Weights of a small GPT-style language model, trained from scratch on English Wikipedia.
Size: 12 layers, vocabulary 8192.
MLP neurons of a small language model. Each row is named by its layer, matrix (up: input weights; down: output weights) and neuron, and shows model dimensions 160-255. Each number is 128 + 24 x the weight over its row's rms, rounded and kept within 0 to 255.
After each neuron's rows, "fires on" lists the tokens most often at its 100 highest values on Wikipedia text that the model never trained on. A number after a token or word is its count.

L7.up658 [ 63 172 103 139 104 162 156 110 128 133  95 180 169 146 138  86 175 144 177 115 107 121 106 114 107 139 132 142 134 138 154 169  93 170 118 131 157 113 137 172 159 109  93 122 144 127 137 129 136 114 106 148 113 132 135 105 144 100 140 136 124  90 114  65 147  91 159 117 118 137 136 109 106 133 107 154 132  87 158  74 124 110 142 139 115 154  90 128 157 143 145 111 128 117 158 135]
L7.down658 [164  98 135 114 151  94 150 137  97 116  97 149 161 141 128  83 157 112 165 111 164 155 139 105 129 129 165  80 103 151 140 167 155 137  94  99 151  71 143 146 121 114 128 103 148 118 132 148 118 147 154  90 121 103 117 136 172 152 111 146 123 139 155  95 131 107 120  91 148 146  89 138 135  86 154 152 111 122 122 111 156 104 169 159 107 138 117 151 129 120 119  99 124 137 139 124]
fires on: " was" 34, "'" 21, " remained" 6, " is" 6, "s" 5

L7.up660 [165 112 109 131 122 155 123 138 112 134 153 126 123 167 126 154 135 152 155 130 128 124  99 130 136 115  84 115  79 157  99 115 114 107 117 137 146 132 106 125 142 153 163 131 117 134  96 133 123  92 144 144 115 139 142 101  80 114 153 125 137 133  93 114 121 128 114 144  88  95 102 207 118 132 111 129 116 158  94 148 133 143 129 101  97 131 103 131 131 105 160 119 144 137 179 108]
L7.down660 [ 92  98 118 162 122  82 126  96 145 135 146 144 144 117 110  84 147 146 129 141  97 113 151 106 166 108 110 136 141 129 123 156 156 114 117 137  90 123 144 132 115 115 133 138 137 111 142 135 132 127 107 125 141 107 122 168 117 107 136 135 168 107 147 164 118 111 185 126 142 169 110  94 157  96 131 150 138  98 146  81 135 110 146 118 178 133 117 126 101 134 140 121 136 122 153 173]
fires on: "s" 25, "0" 11, "9" 9, "3" 6, "2" 5

L3.up29 [184 155 116 126 130 127 115 134 114 104 121 146  98 131 125 115 183 139 117 125  83 118 171 130 117 158 153  88 170 108 139 147 146 106 109 117 148 116 123 101 106 126 127 152 139 128 140 112 123 134 142 124 119 126 147 170 139 112 173 163  84 128 145 123 105 129 147  96 130 141 117 135 135 117 143 113 141 143 123 136 125 125 111 134 125 156 127 130  95 131 117 166 150 152 190 146]
L3.down29 [153 130 117 120 135 124 155 100 134 122 159 130 143 132 150 109 174 169 138 120  99 116 105 132 140 134 136 118 121 107 188 138 144  98 117 131 133 120 153 151 107 132  78 156 146 155 103 133  84 158  96 137 128 131 128 110 125 154 116 123 149 119 161  85 122 165 122 135  97 132 134 115 141 131 114 149 129 134 108 146 137 154 118 106 111 160 143 117 129 147 124 138 118 143 121  88]
fires on: "n" 16, "a" 10, "u" 10, "in" 9, "R" 6

L5.up570 [105 117 155 160 131 176 138  99 111 136 101  98 144 104 173  99 154 139 135 139 120 154 146 198 101 111 129  97 129 142 126  96 130 156 138 159 147  92 138 134 121 116 116 142 175  99 114 148 110 113 171 119  79 115 118 144 113 127 114 124 101 146 127 109 138 146 123 169 109 133 125  95  85 153 147 154 151 119 161 110 147  87 151 115 166 126  96 139 105 119  87 166 131  85 122 105]
L5.down570 [132  80 165  99 128 137 149 110 131 115 105 122 133 107 149 132 121 136 163 103  97 120 114 172 168 118 107 135  80 125 125 116 120 141 145 128 110 148 134 134 150 120 145 138 180 105 133 143 119 121 135 112 113 120 125 127 109 130 130 116 121 106 126  68 104 137 145 117 151 135  85 172 136 101 120 141 177 105 159 154 170 126 126 187 139 137 123 126 130 137 187 179 146 114 150  76]
fires on: "." 28, "ly" 14, " were" 8, "le" 6, " W" 6, "aged" 4

L7.up446 [118 143 139 126 138 148 170 159 174 112 138 143 158 134 104 159 154 132 121 107  76 136  99 122 121 163 124 129 126 114 132  67 125 102 169 164 156 174 134 148 156 124 113 154 147 144 169 132 123 112  69 106 159 179 147 162 133 131 127 128 108 138 123 119 112 128 149 116 116 175 142 105 167 126 136 135 145  85 104 128 135 125 134 122 128 132 117 137 126 104 146 108  86 177  95  45]
L7.down446 [130  86 137  85 140 160 108 148  77 141 141 133 125  99 122 119 142 104  92 148 109 159 103 121  95 164 157 131 118 113 160 113 152  99  86 124 159 173  79 136 155  93 183 114 138 143 144 121 146 144 157 109 112 125 134 157 169 122 109 121 180  79 175 129 146 114 141 110 143 111 117 102 131 109 154 135 160 120 142 133 117  90 128 112 132 106 117  69 131  66  95 161 115 149 125 127]
fires on: " as" 41, " Ar" 11, "s" 10, "ly" 6, " named" 5

L7.up341 [105 112 118 129 156 137 113 148 139 100 141 146 138 126 113 170  99 154 134 140 164 132 139 116 159 143 138 167 126 119 100 166 153 122 108 118 168  97 144 148 121 113 115 153 143 124 143 121  98 135 133 119 142 118  95 133 157 119 124 112 128 142 112 107 139 117 123 127 119 118 114 128  83 113 156 134  67  91 122  97 111 167 129 146  79 103 153 140 149 123 150 128 158  93 117 119]
L7.down341 [ 88 113 130 144 121  93 126 122 118 140 130 170 112  83 105 129 109 118 123  96 158 113 156 133 149 105 129 205 153 136 139 150  98 150 127 151 132 144 109 103 120 111 163 104 126  97 103 126 116  89 132  93 132 130 139 120 127 112 159 111 104 114 127  84 182 129 137 133 178 121 116 137 101 105 113  85 119 103 127  86 130 141 137 126 201  96 148 159 107 141 116 132 129 148 107 126]
fires on: " K" 37, "On" 23, "ar" 6, " Pri" 5, "k" 5, " On" 5

L4.up725 [121 168 105  94 121 123 178 164 114 160 171 112 126 190  92 124 131 142 123 141 147 130 105 118 163  91 131 106 156 118 116 157 129 155 116 150 161 176 135  98  76 134  97 144 130 120 128 122  97 115 103  91 153  90 116 117 112 101 124 114 116 112  86  99 131 153 109 132 133 120 122 127 135 139 173 101  93 132 102 132 121 149 125 117 129 164  85 120 141  87 116 161  80 161  96  87]
L4.down725 [ 95 190 142 112 122  89 135 135 115 140 136 112 113 152 116  85 159 133 106 145 117 101 102 103 144 124 155  74 133  86 136 166 137 174 119 121 151 118 154 146 129 106 125 151 152 164 160 137 140 127 141 117 139  94  79 171 138 122 161 141 143 108 114 107 115 133  84 183 114 116 152 111 123 122 167 160 123 142 187 136 131 155 120 129 141 115 109 112 119 153 128 180  77 120 129 223]
fires on: " on" 41, " Under" 7, "e" 5, "ap" 5, " part" 5, "-" 5

L4.up492 [121 132  81  89 149 142 139 166 181 135 173 113 112 162  99 107 133 108  96 153 115 137 100 134 128 116 134 145 123 127 135 130  75  68  91 160 149 109 107 101 146 116 143 118 120 124 131 101 120 162 187 117 125 126 142 108 107 120 139 154  90 142 114 152 129  78 146 106 128  99 118 178 134  80 145 130 125 150  98 142 160 134 158 146 177 136  97 175 136 142 117 137 156 122 196 135]
L4.down492 [114 128 131 119 150 105 100 120 150 110 140 129 136 144  86 130 130 127 141 122 150 107 132 120 111 135 112 189 169 126 160 118 171 111 132 142 120 115 107 152 117 126 168 166 174 135 158 132  84 140 130 118 121 110 162 165 137 114 129 127 133 114 118 142 128 141 117 119 123  94 173 166 155 105 134 147 126 161 115 154 147 107 105 138 135 152 115 128 147  96 122 160 156 154 108 125]
fires on: "s" 48, "ja" 11, "ú" 4, "0" 4, " epi" 4

L5.up171 [148  97  99 134 132 120 126 132 133 132 141 170 137 170 123  99 146 150 144 142 111 120 108 179  81 145 148 115  73 105  99 161 150  88  82 148  98 155 126 153 108 128 145 140 151 132  95 120  95 123  97 153 144 156 145 127 107 102 175 122  98 133  99 124  87  79 142 138  78  91 111 146 100 153 137 151 142 122 108 140 148  91 128 165 118 165 112 114 108 103 143 171 136  94 130 111]
L5.down171 [118 123 133 155 163  83 149 119 128 112 135 142 110 123 121 131 144 115 125 155 128 110 119 117  86  87 119 147 124 159 135 145 121  77 117 109 163 152 158 109  82  99 184 133 141 126 103 164 133  94  78 123 109 135 138 114 161 142 166 144 156 148  99 120 103 124 135  84 108 106 133 156 130 144 144 130 132 155 161 151 124 154 131 133 142 141 129 141  91 121 176 136 206 127 143 131]
fires on: "1" 19, " number" 18, "ped" 8, "up" 5, "ra" 4, "-" 4

L5.up412 [114 149 121 111 100 127 125 112 167 115 125 108 136 102 147 151 116 132  97 125 143 132 139 100 119 127 140 122 155 141 100 131 121 147 111 121 111 139  93 108 153 138 175 124 104 127 136 106 149 188 106 138 125  98 137 108 114  71 150  63 114  94 123 140 103 132 139 116 124 102 130 155 109 140  92 123 135 106 138  99 120  97 100  99 125 108 148 153  98 176 152 141 125 116 180  74]
L5.down412 [106 102 145  96  89 138 107 129 127 107 110 111 181 166  98 167 107 155 127 122 119  82 142 111 152 143 164 150  64 172 124 115 131 121 137 114 162 107 134 162 136 110 106 137 184 106 146 124 147 139 102 154 137 130 160 178 122 108  89 140 113 143 128 123 126 112 140 151 107 131 141 177  96 131  97 109 133 113 135 161 153 105  97 120 122 113 129 135 102 117 141 141 142 124 125  99]
fires on: "s" 22, "z" 10, "as" 5, "es" 5, "il" 5, "is" 5

L5.up7 [163 141 124 151 139 150 114 145 148 131 135 127 123 118 150  71 139 117 141 113 141 159 159 143  92 141 135 164 128 159 116 128 132 127 114 136 144 112 130 102 122 111 149 132 134 185 139 125 138 124 127 142  92 135 112  97 161 118 127 121  86 110 161 104 114  82  93 123 162  92 137 142  98 115 128  88 143 104 163  70 135 124 151 139 145 108 111 113  78 152 158 151 141 104 112 198]
L5.down7 [125 124  96 133 125 134 136 158 122 119 103  88 124 161 120 130 137 170  68 122 155  94 101  97 154 151 123 110 166 130 134 104 119 162 168 119 141 116 115  85 131 120 120 129 122 138 125 147 143 147 144 123 153 147 108 115 123 137 108 137 103 154 140 123 130 154 141 146  86 126 149 171 129  83 114 140 140 147 159 127 121 116 117 121 105 133 130 100 146 133 122 144 165 150 140 147]
fires on: "ing" 47, " that" 6, " make" 5, "pe" 4

L4.up731 [193 126 149  69  78 112 119 104 149 128 139 121 136 120 102 115 121 152 122  97 151 118 149  86 125 128 122 133 131  91 117 154 126 108 158  86 113 130 153 129 121 121 125 124 118 121 143 142 123 125 121  78 160 130  81  78 134 105 179 155 119 106 146 143 146 116 119  99 143  89 166 113 140 143 132 129 128 131 110 132  89 152 121  87 125  89 138 137 122 147 118 147  94 116 107 145]
L4.down731 [129 105 100 100 133 140 113 144 126 115  96 121 122 126 119 106 133 165 168 140 138 120 110 151 145 164 142 158 108 125 133 143 141 154 104  72 115 147  99 131 138 112 100 114 124 157 112  62  86 132 156 128 161 186  99 129 152 148 180 122 133 127 153 146 112 102 139 130  85 114  83 101 118 119 143 131 124 106 125 117 153 175 124 135 130  91 103 144 135 122 119 200 113 131 157  94]
fires on: "s" 30, "r" 24, " R" 12, "t" 9, "n" 5

L5.up638 [162 142 117 131  90  91 154 100 128 138  98 133 132 138  92 142  99 108 140 149  89 117 175 136 161 172 170 109 127 113  75 125 103 166 147 135 130 141 154 111 152 119 135 103 134 151 119 115 124 140 112 143 152  93 128 153 157 119 172 108 141 120 134 125 128 114 162 105 141  86 142 139  81 118 127  90 122 123 112 146 116  59 132 127  70  90 140 167 148 129 143 131 124 132  90 124]
L5.down638 [153 133 132 122 122 183 141 124 155 126 108 116 160 146 140 123 105 180 147  64 104 177 143  92 118 128 148 164 136 144 134 133 139 148 133 104 174 191 111 133  61 127 125 141 124 144 139 147  78 172 119 126 130 150 123 103 110 122 154 140 116 127 110 124  87 159 172  90 114 141 114 124 127 136 124 128 136 139  74 100 143 151  88 155 159 105 115  72  96 131 112 116 152 144 121  92]
fires on: "s" 41, "." 8, "il" 8, "d" 7, "al" 4

L4.up624 [ 97 165 103  89  99 120 130 135 164 163  75 159 151 105 155 143 109 128 153 126 127 111 100  99  91 147 166 166 125 106 127  85 121 110 191 109  98 163  93 143 115 115 132  98 134 140 133 144 134 104 127  82 130 121 170 127 141 116 158 122 102 150 119 125 115 154 143 121 119 117 126 135  93  85 125 141 139 137 133  96 137 133 180 126  65 124 108  70 121 145 125 127 112 150 139 114]
L4.down624 [142  73 127 180 180 151 176 137 125  93 118 161 134 190 119 121 113 128 109 126 112 140 118 116 161 133 149 117 128 100 154 110 108 118 112 124  83 116 125 100 109 137 155 172 144 124 108 136 128 146 108 143 125 118 106  88 132 114 112 127 127 100 148 133 104 103 141 120 157 107 133 121 134 138 160 153 150 113 138 106 142  85 105 130 136 126 139 119 131 147 127 177 178 142 140 139]
fires on: " Mo" 14, "9" 12, "0" 9, " H" 9, " Love" 9, " on" 8

L4.up128 [ 93 148 127 123  97 126  95  83  90 143 124  96 138 132 132 109 128 151 138 125  88 148 157 120 186 138 148 146 133 125 127 120 135 149 165 141 107 113 157 138 133 159 171 124  93 105 118 116  94 156 124  93 100 142 154  90 151  75 122 115 130 135 113 111 129 108 147 113 123 136 133 100 126 144 148 134  93 138 142 125  95  40 132 147 122 133  89 128 164 132 129 120 131  89 144 160]
L4.down128 [112 121 162 145 154 131 128 133 138 125 126 134 120 139 121 141 153 144 160 117  96 137 111 125 143  78 136 142  93  89 102 106 112 129  92 132 164 157 140 128 121 142 146 124 115 154 142 156 119 148 124 121  89 131 112 114 129 101 143 142 148 144 128 136 120  81 114 123 134 124 133  90 140 126 132 159 132 111 194 166 122 124 137 127 141 159 130 116 137 171 162 134  96 104  92 163]
fires on: " on" 17, "c" 13, "tic" 8, "d" 6, "i" 4, "al" 4

L3.up587 [190 128 121 129  99 127 123 123 136 153 132 160 146 131 137 129 155  98 119 160 125 102 135  90 131 163  96 129 127 121  62  87 103 179 160 101 131 145 120  97 113 103 143 117 142 167 134 127 116 142 171 137  86 102 156 122 168 143 201 121 121 128  75 188 132 107 152 101 110  98 152 117 125 105 146 124 143 116 127 188 144 164 122 110 106 148 160 127 113 140 101  99 136 133 107 132]
L3.down587 [ 97 134 125 144 102 116 112 130 128 134  83 147 167 141 176 127 136 113 134 125 136 143  86 114 132 161 134 121 112  84 106 142 162 126 110  96 145 147 113 130 101 166 113 108 164  84 138 119 173 159 126 108 121 100 109 160  98 110 148 148 129 102 142 131 114 122 124 111 120 147 110 125 124 154 170 127 125 120 110 112 155 154 105 160 146 120 122 145 150 111  96 176 130 114 115 121]
fires on: "s" 19, "el" 16, "on" 11, "t" 8, " attempt" 6, " " 6

L7.up227 [131 120 124 147 122 106 134 120 130 122 115 136 124 167 146 113 136 123 132 115 128 125 136  79 135 143 127 107 130 132 184  62 148  81 114 115 130 151 101 157 133 166 120 111 133  87 165 149 110  86  98 105 119 141 125 116 152 128 124 125 136 149 120 103 144  71 166 107 114 123 157  79 140 174 137 105 134 148 137 185 166 150 159 154 140 133 145 140 111 138 133 112 103 112 111 119]
L7.down227 [108 136 144  88 143 122 112 121 111 131 126 166 139 110 179 126 136  86 168 121 151 132 109 131  93 116  90 148 129 149  99  88 104 114 102 129 139 138 151 111 111 159 113  97 142 150 123 119 116 119 186  95 159 163 132 114 157 138 180 147 158 128 116 140 168 127 110 112 116 107 163 147 112  92 102 125 151 137 127 136 118 166 102 142 136 111 164 119 149 157  78 163 145  86 113 127]
fires on: " C" 51, "ly" 8, " also" 7

L9.up484 [ 89 149 144 154 120 126 100 141 105  75 135 160  97  71  74 140 130 147 130 136 119 132 116 107 144 160 145 141 125 153  88 131 135 183 183 176 141  59 134 131 153 117 146 145 132 136 140 106 115 124 176 124  76 148 123 105 163 116 128 100 113 102 125 172 104 120 122  96 168 125 135 129 147 116 116 132 161 156  98 121 130 146 144 100 136 122 135 129  89 130 129 129 103 137 149 167]
L9.down484 [110 114 135 137 144 108 159 141 125 145 120 167 130 135 146 127 122 133 116  79 155 106 123 126 133 182 121 100 134 118  90 157 133 147  96 128 116 140  93 155 119 169 107 102 174 107 138 128  88 133 147 101 116 156 129 140  91  90 150 130 141  85 125 115 136 152 167 114 133 138  96 168 119 153 112  83  91 166 139 118 117 122 126  90 127 130 122 127 156 119 154 112 125 117 165 130]
fires on: "." 17, "," 15, " a" 11, "5" 9, "6" 4

L3.up92 [175 113 141 131 205 188 118 164 102 106 151  98 134 146 125 120 137 122 104  97 139 141 179 125 128 166 142 129 104 149 115 112 119 116 127 121 115  93  97 138 144 117 160  91 142 110 132 141 115 114 107 127  96 167 173  97 138 132 122 106 142 109  99 137 124 165  93 187 120  92 134 125 110 116 103  91 128 134 132 102 171 117 127 157 100 139 150 122 108 103 131 132 127 110 127 120]
L3.down92 [ 97 106 156 130 132 163 136 179 153 113  66  83  98 142 110 123 128 166  66 147 140 148 148 107 142 124 162 167 129 135 131 112 170  71 116 136 118  63  73  63 118 125 106 120 158 138 137 166  96 117 162 123 115 148 150 104 110 111 128 128 130 117 174 133 101 134 143 164 128 146 139 179 134  93 145 113 113 116 128 176 139 119 137 110 126 134 122 146 130 114 134 140 127 116 150 138]
fires on: " on" 12, " to" 11, " that" 8, "ing" 7, "al" 6, " for" 6

L7.up589 [124 148 170 159 126 136 126 154 132 109 105 103 109 112 105 149 138 132 125 135 125 185 150 129 139 141 110 136 153 120 139 159 113 115 102 127 142 142 148 154 138 109 128  99 141 115 158 161 139 150 133 158 124  87 115 103 120 164 157 107  90 125 166 113 128 139 120  97 145 164 124  87 162 113 103 116 150 102 140 106 112  93 123 149 156 168 116 122  91 147 145 103 104 162  91 114]
L7.down589 [104  94 133 127 104 115 169 153 156 134 157 163 133 117 155 145 128  90  89 133 126 139 113 157 112 117 146 122 130 108 147 134 154 133 135 123 145 140 125 167 138 121 108  97 137  80 162 144 138 131 132 108 136 162 158 122 133 104 140 150 145 138 183 120 149  96 141  94  93 121 123  41 115 128 157 125 118 145 118 125  86 103  95 100 111 116  99  70 129 103 150  75  87 163 124 132]
fires on: "ly" 21, " then" 14, " been" 8, " was" 8, " being" 5

L9.up420 [128 141 117  81 154 135 106 103 155 118 139 138 146 151 121 149 114 137 122 140  91 129 118 104 132 104 126 135 103 117 135 114 142 100 125 102  92 128 153 147 155  80 128 143 109 155 153 146 108  98 110 117 105 171 124 109 132 102 129  67 100 127 107 148 138 146  96 128 144 106 114 175 132 131 133 161  97  87 138  85 113 165 122 181 125 135 126 130  67 161 125  97 132 142 138 137]
L9.down420 [134 138 144 150 105 110 175 169 139 151 106 112 112 197  98  93 154 138 104 136 113 166 136 110  93 143  80 141 153 119 102 121 109 112 148 152 133 126  89 116 177 125 145 118 127 118 159 115 115 124 158 138  99  89 121 113 120  97 111 109 138 165 157 113 102  81 138 152 141 176 126 225 105 105 130 151 157 150 112 120 134 124 153 140 113 140 143 112 123 131 139  98  96  96 134 117]
fires on: " |" 51, "---|---|---|---|" 16, " making" 4

L3.up351 [170 155 135  91  93 127 144 104 101 162 134  85 125 129 103  76 143 117 103 104 113 132 141 132  96 148 123 121 134 117 104 145 154 120 113 132 152 111 123 126  95 159 142  86 136  80 100 141  98 126 126  84 148 151 115 123  97 134 122 144 152 144 115 120  95 123 139 114 127 118 138 104 149 141  78 107 115  92 126 169 133 101 156 124 125 121 144 140 128 109 134 132 104  79 126 139]
L3.down351 [115 125 160 150 102 121 144 120 132 129 131 110 104 100 128  74 111 130 127 153 123  90 114 138 115 110 148  89 167 124 114 132 180 140 104 132 163 105 142 151 129 123 122 101 103 148 153 164 125 112 120 124 137 158 100 155  85 129 159 142 136 154 107 116 135 166  93 127 119 156 148 125 143 128  89  91 130 120 124 136 119 162 128  79 114 101 135 146 119 119  78 128 134 109 111 141]
fires on: "5" 28, "4" 14, "3" 8, " stop" 6, " race" 4

L4.up82 [125 121 134 111 150 110  98 133 127 124  92 159 120 163 110 132 114 135 130 150 139 117 150  95 138 126 172 114 127 170 141 128 113 168 141 148  94 168 154 131 150 145 102 113 154 116 119 135 168 161 129 136 137 153 108  84 163 154 125 133  95 113 167 144 155 190  89 102 136 127 116 164 149 137 149  88 127  94 112 110 145 158 111 159 126 144 128 135 112 167 161 139 113 154 127 115]
L4.down82 [114 101 113 111 142 114 159 155 106 187 104 148  99 144 106 169 102 137 106 141 127 151 130 123 158 140 113 105 121 145 125  73  71 135 140 138 117 133 110 163 132 136  94 134 146 134 107  90  97 129 141 177 174 124 117 125 100 116 116 134 134 118 142 100 140 160 106 183 146 135 138 188 155 134 153 128 134 134 108 138 183 119 161 102 133 124 123  99 110 135 136 166 146 157 123 133]
fires on: "y" 20, "ob" 13, "er" 7, "'" 7, "é" 6

L4.up179 [101 120  74 135 128 155 121 102 124 133 159 177 101 121  98 108 122 130  95 132 135  99 146 132 138 101 122  95 135 102  94 135 110 159  88 166 145 179 158 117 139 146 141  88 108 143 143 154 105 139 108 126 130 114 130 121 177 108 138 168  80 171 112 118 121  96  82 142 118  83 118 163 145 140 115 137 137 140  78 136 173 147 125 141 129 128 154 141 116 129 137 159 108 156 138  98]
L4.down179 [140 129 103 122 125 124 129 134 150 139  60 140 153  81 119  71 121  85 144 128 159 151 130 154 138 111 129 121 110 138 175 168 128 146 122  93  66 127 109 144 135 132 166 102 113 123 156 111 144 150 117 161 139 113 116 131 136 121  98 179 175 117 141 129 117 154  92 101 160 121  99  85 133  99 124 140 122 183 144 131 132 127 158 124 186 110  92  90 148 133 132 135 117 130 127 133]
fires on: "-" 17, "r" 14, "e" 6, "ur" 5, "up" 5, "ure" 5

L3.up459 [115 158  84  93 147 116 140 193 125 139 153 151 139 120 129 173 117 128 125 104  97 140 159 149 119 106 142 137 102  96 131 150 122 168  71  84  90 176 120 150 117 139  93  97 168 125 142 141 111 158  99 141 165 145  93 159 138 129 160 115 136 103 127 132 103 126 139 122 152 133 170 140 125 154 145 144 143 122 107 104  83 144 160 170 130  98 132 117 125 167 102 118 155  99 143  89]
L3.down459 [119 108 138 108 157 157 129 168 139 109 160 106 151 116 142 130  98 122 130 162 110 117 146 124 130 148 160 116 146 149 129 133 108 138 119 126 123  96  90 146 139 149 127 105 173 144 119  99 117 166 117 163 137 174 144 129 110 151 137 146 119  89 114 106 161  66 128 121 124 165 115 108 113 102 164 132 113 126 134 118 164 133 162 115 143  90 152 144 167 145 107 132 147  90 140 130]
fires on: "y" 24, " land" 14, " credit" 10, " evidence" 10, " pay" 5, " charge" 5

L3.up81 [119 157 124 102 142 118  96  86 162 128 111 100 110  97 151 140 169 142 165 154 102 104 115 136 131 122 157  72  80 107 131 105 131 150 121 165 138 136 154 149 124  87 123  80 123  99 134 114 108 130 128 149 105 144 133 127 135 123 132 120 141 193 117 123 119  99 142 109 125 124 178 139 137 114  93  98  95 138 107  87  89  64 171 137 120 130 134 169  97  99 125  72 140  88 120 120]
L3.down81 [114 101 115 182 119 126 156 165  76  75 143  95 151 138 111 141 152 118 135 126 123 144 101 173 111 136 165 145 141 161 115 129 117 118 111 171 119 137 100 156 109  76 129 176 111 135 155  97 113 120 107 120 128  99 134 110 140 130  75 143  81 142 139 103 126 149 124 131 125 158 137 141 145 165 135 139 133 172  96 131 114 169 123 108 130 148 139 127  90 162 117 116 101  99 115 103]
fires on: " States" 32, ":" 14, "OS" 9, " other" 8, " U" 8, " that" 4

L3.up291 [111  73 116  92 146 133 148 127 104 117 180 117 140 136 141 118 159 133 144 105 126 166 110 115 108  96 138 134 101 127 173 137 118 165 143 139 156 150 135 128 116 146 121 101 149 103 145  93 123 126 131 128 139 141 129  78 121  91 125 133 132 140  99  91 114 143 108 143 102 119 110 150 116 134 111 113 102 160 113 118 122 126 117 143 106 172 152  94 161 101 122 121 102 138 139 130]
L3.down291 [125 100 106 134  77 105 146 142 116 139  83 139 112 129 144 124 166 128 128 150 133 149 106 147 159 138 127 118 157 112 130 138 166 130 128 104  80 103 116 135  94 137  79 149 135 116 131 132  65 180 128 139 160 159 127 116  98 131 141 155 118 108 149 135  80 132 164 118 118 118 111 110 121 119 125 140 185 124 137 125 127 113 161 120 130 119 135  84  91  96 157 107 127  98 153 146]
fires on: "es" 16, "0" 15, "9" 11, "no" 9, "ta" 6

L9.up202 [ 62 124  90 122 157 167 154 146 163 133 127 130 136 112 148 123 197  89 130 138  91  97 101 146 150  95 118 149 147 146  93 148 139 133 134 124 106 139 114 107 115 181 155 113 117 123 114 146 106  84 155 141 115 119 120 134 121  86 109 123 163 157 109 122 135 103 171 143 167 139 126 137 174 133 176  78 114 141 110 163 118 137 123 134 115 122 111 111 122 119 114 149  99  75 109 158]
L9.down202 [107 127 103 136 104  94 134 114  99  96 144 137 115 141 164 142 151 101 109 113 131 102 144 123 140 145 148 153 127 108 169 104 159 117 113 137 116 157 149 160 145 185 175 148 144 142 125  95  83 175 130 131 113 129 134  94 148 111 106 151 160  88 152 108 134 151 106 154  90 123 137 158 126 130 137 173  93 145  90 139 136 137 167 140 143 118 165 139 124 172 114 169 126 101 150  73]
fires on: " is" 19, "2" 17, " was" 6, "ku" 6, "3" 5

L9.up731 [158 137 122 107 184  89 131 114 146 125 150  92 113 104 113 110  87 113 131 118 129 164  82 175 127 160 155 112 131 110 133 133 148 152 107 115 125 130 135 143 125 116 153 114 145 110 109 133 129 146 123 136 127 163 146 119 107 102 122 115 108  63 126 143 105 101 169 114 124 119 116 151 138 120 116  95 112 158 129 133 126  82 128 114 160 153 108 109 114  99 120 113  96  78 124 132]
L9.down731 [104 111 153 128  99 157 106 132  96 155 119 154 168  94 108 167 138 140 138 147 124 139 157  82 140  82 124 139 121 126 120 120 120  79 164 144 162 128 123 148 118 120 138 164 120 110 133 160 112 128  76 139  92 149 104 107 132 157 103 126 124 146 118 134 113  91 139 124 121 167 118 152 139 138 105 131 162 109 147 124 145 129 125 161  94  97 131 157 126 138 104 161 106 165 159 111]
fires on: "5" 17, "2" 15, "4" 12, "6" 8, "I" 5, " the" 4

L7.up570 [136 128 104 119 120 127 134 135 125 114 142 130 143 121 124 115 124 111 104 146 119 115 157  91 150 111 162 118 134 135 146 151 157 136 113 138 102  94 124 108 131 138 110 139 125 115  80 117 140 135 169 174 148 134 145 166 133 132 135 131  91 168 152 135 114 129 111 100 144 131 128 135 140 132 145 138 126 102 110 123 133 117 108  80 133 106 158 131 127 161 204 139 106 141 126 157]
L7.down570 [100 117 117 128 150 139 162 100 140 175 109 117  99 128 112 166 111 174 111 150 155 112 108 114 149 145 131 131 129 145 116 109 167 104 156 114 140 141 125 151 104 145 127 152 131 150 102 166 169 139 150 113 139 138 121 117 138 121 162 109 135 182  68 172 114 110 142  94 134 148 127 139 158 123 112 157 101 114  96  96 125 112 122 136 128 115  98 111 123 166 142 101 134 107 121 115]
fires on: "'" 25, "et" 11, "er" 8, "’" 7, "in" 5

L9.up452 [146 139 148 140 130 105 148 119 114 130  83  98 139  89 168 138 155 141 150 148 146 111 100 135 107 140 140 100 136 130 151 146 135 140 140 156 105 102 118 109 115 107 122 106 134 138 111 159 142 162 151 142 133  97  77 123 179 146 125 113  93 138 132 123 121 118 143 145  93 160 124 115  99 119 133 124 107 107 148 160 105 125 150 135 134 126  58 105 142 123  76 141 151 129 107 119]
L9.down452 [122  89 125 116 152  83 126 117 109 150 136 169 165 146 139  86 110 121 142  89 173 125 133 164 101 103 142 146 173 157 131 132 159 116 153 109 125 106 128 130 122 121 139  92 118 132 177 143 157 138 116 147 135 144 106  96 115 123 112 121  77 153 150 115 104 112 109 152  87 146 102  74 111 139 143 136 142 135 158 112 158  97 129 108 131 133  98 109 156 132 123  94 140 108 140 133]
fires on: " be" 18, "ly" 14, " was" 14, " were" 13, " been" 6

L7.up413 [117 114 144 149 131 152 117 166 125 120 101  92 129 123  96 105 168 106 164 138  79 134 144 137 124 127 120 127 123 135 104 147  87 133 124  71 142  90 134 124 152 134  87 127 150  85 106 111  74 138 113 173 130 110 116 117 144 132 136 118 123 138  85 129 148  74 162  81 114 180 131 106 148 158 138 132 105 148 160 131 119 120 126 170 154 124 104 114 114 130 191 135 150 127  98 144]
L7.down413 [118 128 153 130 176  86 143 107 142  78 169 140 141 153 133 116  94 114 114 121 132 103 109 142 105 148 123 164 106 126 115  69 128 116 137 122 143 135  83 113 146 126 158 112 141 109 110 107 113 127 144 113 136 145 160 138 139 107 127 152 127 103  86  87 136 136 116 106 155 132 144 102 102 131 127 160 150 116 166 144 108 120 144 132 121 174 126 111  68 148 151 102 161 127  92 117]
fires on: " is" 36, " was" 32, "," 20